{"n_kv_head": 1, "rope_base": 10000.0, "init_std_o": 0.0308, "lr_head": 0.00323, "warmup_steps": 196}
MLP neurons of a small language model. Each row is named by its layer, matrix (gate and up: input weights; down: output weights) and neuron, and shows model dimensions 181-276. Each number is 500 + 40 x the weight over its row's rms, rounded and kept within 0 to 999. Numbers have three digits each. A neuron's up and down rows have the sign that makes its largest values positive.
A block is one neuron, or neurons of one layer that tend to fire together. Before each block is what it responds to, as a language model described it from the Wikipedia text at the highest values.

Mid-word fragments
L4.gate124:556542506469449487519477533527505380483458479520466510628532450574462492556466534521483494546487515504515544512542480454537392527554463537497531511530462421500501487492458485511594542502452518525573441507535554524536488478459528478498541473560502569484424510507478509583531519555422521548
L4.up124:533530470559519442514489463561523560458495470491552463515449568547494454494396477507482525474497480500518459526476502408516430535525450521484526497429532413479493498440462443528514527471457522553445534505457514504491505537493502480515554482498510551577460423474510477488499484499541486513
L4.down124:497492555454509562459443514505518482402534569517519509521501461449422536437506484396523505533444482522485471546521503445550471481505502512495530491460565433525545414458510515416486482486468520499532481565512555472435477442464514518571472485520480444515457442440502454529561476492462511536
L4.gate605:478492534457483494464516642486475477483500469464484441504517487547514494498547487494454467566498526513472566621490518516402448461489572511513474500512512491443456561509465528543525481517566550494541506533520485456508478534493460395531504502516508506512468475499513563498471502537488500508
L4.up605:492528499505556454513441528523517505440506520510547470499537555553491496470518493515519509527464467546498403497517514473528547478422505418535491496489518478496525488561497524520550510498453552513517524554489525440543499492525538454471507482528524462530481561520508529484438430483478442532
L4.down605:528451504457508518428570502546581510459513512479499511504542528511479425494472470494538486538496531540540456547521480472556584506457499502526435511486535407503534513502512493540478480506497569529508461466477529479617538492527554497462476454551563521521529507603541455467500441466462525536
L4.gate891:485499564477536519526472432456496520537550452498507512562566509547534512479493453506473439563513487530456475502543548541522487479422495464475577506482522535504558535502470526503553508587533520588419568523497480476520552528516533511529469470492492490495485456503491460536438509567468496515
L4.up891:516445563551545459532406525524494536567453484510441539595496575500584480457518488532487484546492531549474450519577516560574453477522478525450515501501444498512484546405444481415490525542423495541435553533573501470547449569533549524473512521524493443516538501516472453533535477495483499501
L4.down891:478507535544501478560537498492523470507450498455484450485532495449484541512430455440535485473465514563522458484509547448529492411553511523527550503529435461524457518485442485482547554487532501508436534496499492507514530556501529498467481484464541579517516471552456465480497454441537554448
L4.gate1016:531517562497525474478467522487514579486471572514512489526470550442503493542482483519481497563579476490505495564479494549491507514440466480449528475580505501513515564459540489506493497523484424447506429547484511537544506468473518440487530484541578373492538560454527497539490477453444501483
L4.up1016:487517506523482420528464501468530514462550466544476474575481547405450557473453492515468422469470372466536388527462581465531507511483412467503509444495579535471446589517525493433470435511529499498478475530445584527489561485506478512462526511497510493492485474396520496460492495481511529523
L4.down1016:522564369581417441533514519477538450512545448522456580494478438562469537504446474440588559453493429500561601517508449465473560501529473479478489586451556507518527508512452479464511500513460539500555527513471473470498477536437483577494485515485491475592540512552472448584545511509535528534

New article title marker
L4.gate86:520545582480513479485552541457423498488507556482499497515500437521537488547483516506488459528483515460500545522601497443468504459514538499533505533570503425504511521599507461481474464477436523519484467472534505514448446481547531488543524513549468535399467444509497451457513570520564489397
L4.up86:455522523535504512485429538513531490413433491557539513460466537586477516493444453505504551515477521498498519533486484502426523478434527534549483508564550489458543549517518557511576503463480539472492478476440501613491513466570453467495521478454497513500480524470548425430435585550556462470
L4.down86:525490499565470481549471500494432490594570510463479542488493435519460556474437446506518500486464526553559490460482522494520415590487528497475487548451521494525484522485519471456509486563456435458566493414514487520484508461569543546552529437551434477511472465456515498443470561467616441483
L4.gate304:541516469521537458460501516517463467529531530489599532513541458471528484489476552556513523515562546540504524491560468477487474548383487468451517462467426441510539542494595497533570526462536517462528577470502449573480512507494515460571473454498536483448519472588440555542460499500534532414
L4.up304:439492482561556443482486471508394463475465443424599567507503441479484446533484488541493560486553519491557514492508500518494523525525421508476517483477497485514481530482539503503566464417521544505560548504451504546504552469441454491483438457515535468513504459497506501573479520500548582455
L4.down304:538505568528448495468576462467539489420465458469512468534441499461504391510470436333494531521477454465479455516443487587495461491591412524528442466512526508533472454503497545557490499473486458528451561544503399523495551431489464529434525480504488518473512527440527558484511457511479476492
L4.gate973:538508530536506550487464546534488473481490517473476460505466501465467432560479551496424492473497516471485498562500453509489469598528530491451504434493468489487475515448489371507565488553486549554491527561481484474504547492534516432501506504498571523563600482483541494601475487520460487375
L4.up973:555495530518535481527552519485452374498542505551528429491423396438499439656519480515456490489528542504599466497570481493481456544512455534445548502525460497575522535476511501480508516442499496577458529509500463456464529537468507476487522441512520547513545568489497504484536495475492489465
L4.down973:490492461505561432474496564574450452454531519479461517519522443468509493510454527306540472501445494507506538502484439480418532517507531488494502497433465464564499517455450453566510495472533520486451517528517466512445478503486582499482459498522581550531531482488524528518516497568497491446
L4.gate995:533538533505509443494486616409467419531595544476547444568492477432502474551517464528414575467521441491499524440466453528455497503506497476535525455519524473504496520533571485481443445514409509519448429532471498477478520516530480431478451471558567567508480464521530506591429553424500534395
L4.up995:485544515548528465464466491570565537525485533473529543536496588498550443566516566491539553474494506519459475471431495455460456490409518528516436520551556421479525439476549478504544489441460482508531502427471514554483506482451397433475516520420489503520469559436512546496526477529519419488
L4.down995:522481511499540493455478516462479465520475468573483479501558545500513526477509472470548541508558530549515452470434495479502491542442485563515559562574488422517464485505510469441460479495512516479500502485523450557489557433527431500470390511518497507410537511478569525488502623526566537399

Word fragments and headings
L2.gate113:534453479531491546377552540426507507501543515441541448416495540429500461495503584533476417493525534534545558492474509451503461506517450525555458532515473521560555463462567461581465565496490570530526505460502521469471507467486526484536505548509487555459523529465502452551471470537539452451
L2.up113:533513469495495466426444547515518493533521448434459478435482505482444496501454522500419486539447558481478519485570477497518416534506515426519497500447474488493532511486506488477505458462520581483576568442519540562573465468536491515533512452503455502548480462409420447516479477445482467363
L2.down113:512552542484504449491462520482391455519451424466463483565555516504500498498466508400534450448486508522535506457510496567475453530513555439521435528483581496435525527506481511537537559525540497509483491577481523547489523523547423465523470545482473525524496411539489488492539560482515532451

Mid-word vowel fragments
L9.gate188:471490483421449412508541594431476578523525522467538473556537482466547439464478483517522433512408499462468491456403553529463517490488455515487553432543499533455425472520499559536534535441475550462406516471588500481474496443503506413506488506511508465538465508533447511454447474542460546494
L9.up188:508468466515568530475607496503571516487492454430484556430544543442507501471555465508533574564528549523496402430485555520541459554511434518479493470578503526446474539504527527534523522541573491561496446559491509387439459533521492456514467436460510515569467580478513509554527493468397529513
L9.down188:483464522524483492499495462462545491502473499540430553472521501552514457489549578447501484548532427579565512561522480515507526555473371533488526502498457463455453518567474470451473473509581486489494521434491471599483414492461542509605429444554453522551465476508544508472537526489522461432
L9.gate659:473460452545463501523579574508471606487516394493468495569533440509565497578503503511552464492585548480542482399528491526481456492523479537473529508486482476532426470499478552505493548512467497472455495451485456501490486569544532466484411505498560499518486474481468473503392539496584539443
L9.up659:498510517429528457536504487463465516579452543505510498355469574511518503524483490500467473477551539555446459485525586496432508481474436477546513512545491506513562488522547514501528462488509507570436518478504515548550502564514473509487461479454587508535455576533485525555479446537484568471
L9.down659:488515541497452490549551474487518524578428521527477475512556522550475427431529462458487466509503583476483522475497518552501472511535424566501510528498551467573525496506462524553439422493481526512444528517434504473465504520529519445509501475542485504517474544452534553440528543528522477440
L9.gate943:509429557543511512562462507424474554510475485458520489543480481462481421518422543506524400569468482532494550525562502488459490459516457512505502535478479516533490495514519489570540573605464495480525392516462494539476548500463439494453487458466507595423505440508530530429528464513527482522
L9.up943:533457520522533503491506487472478509537452489588454444477489478459563510513554438515539520472467481516487531497564511534543478470442453600526514480470496474527496475500524451515527549486515492535505543439464556494471510514469470448556492455468574518536433514586503499527556478470483421522
L9.down943:536525478496472569477508486527510490546407446506486450468560485461519510465519417455512490509447479525542545510482488454453450477495486466508493494565470485529490494497392478435517539450516523463538473453519526516433498443509558497419527474452540534552469552492582472542551474540531493521
L9.gate1074:451512543514465516520506521521552541526466483520446458534505538429503498454436525520557468533542517561459477563494553528489477518522489452507476518540491515572552469440477576499566498579515474491492546484543490498497441537437513539481423500599484520500440453578452530569489485531561459562
L9.up1074:487454528523495419548515521506489537543457489527411496516548516494562481519502489503567490468503436538594449511534429488505453482519498530502496491501488548554553499480513582569579513530511532566415488529497448507584540525533449485444468439478497586533502463563490487467490522475485458519
L9.down1074:452556517444568524481535586470519502490395420578546504437557511473486511397543515365497497487543496613511511442442422558527469506470453494539506514492410517520534531557513478551501528535493492473550586507495524517511502461524510478519455522548543595441516486530534458515468521492502440448

Mid-word continuation pieces
L2.gate336:469478473510531523473477536458494521474578552520497477470491479462502521514505395546525433537504507537445461512427524563436500527536511508495501443521501500504491443586505489500516507459499482539518546576475537458442502476599522455525515540569482491509503590475522543459469389455507483430
L2.up336:540574530548436488539476530488483491556555488496571469574490566578491524552462443486442510591493469512459477486501521536528477439531524483471478489443528497491508487477524468537526451484517488506421539561545555446428565489469487473514588451482544504599559458512519517446492498517512446520
L2.down336:535493411441489533468513510561549489399540576544448469531535586498608441460494424505531596497474496481471455564493541445481557583534475557526497500456523456551456498536502515520491479466581500554474454543522473519479520482485523446552482530529547443491550477496513507489523563515526513509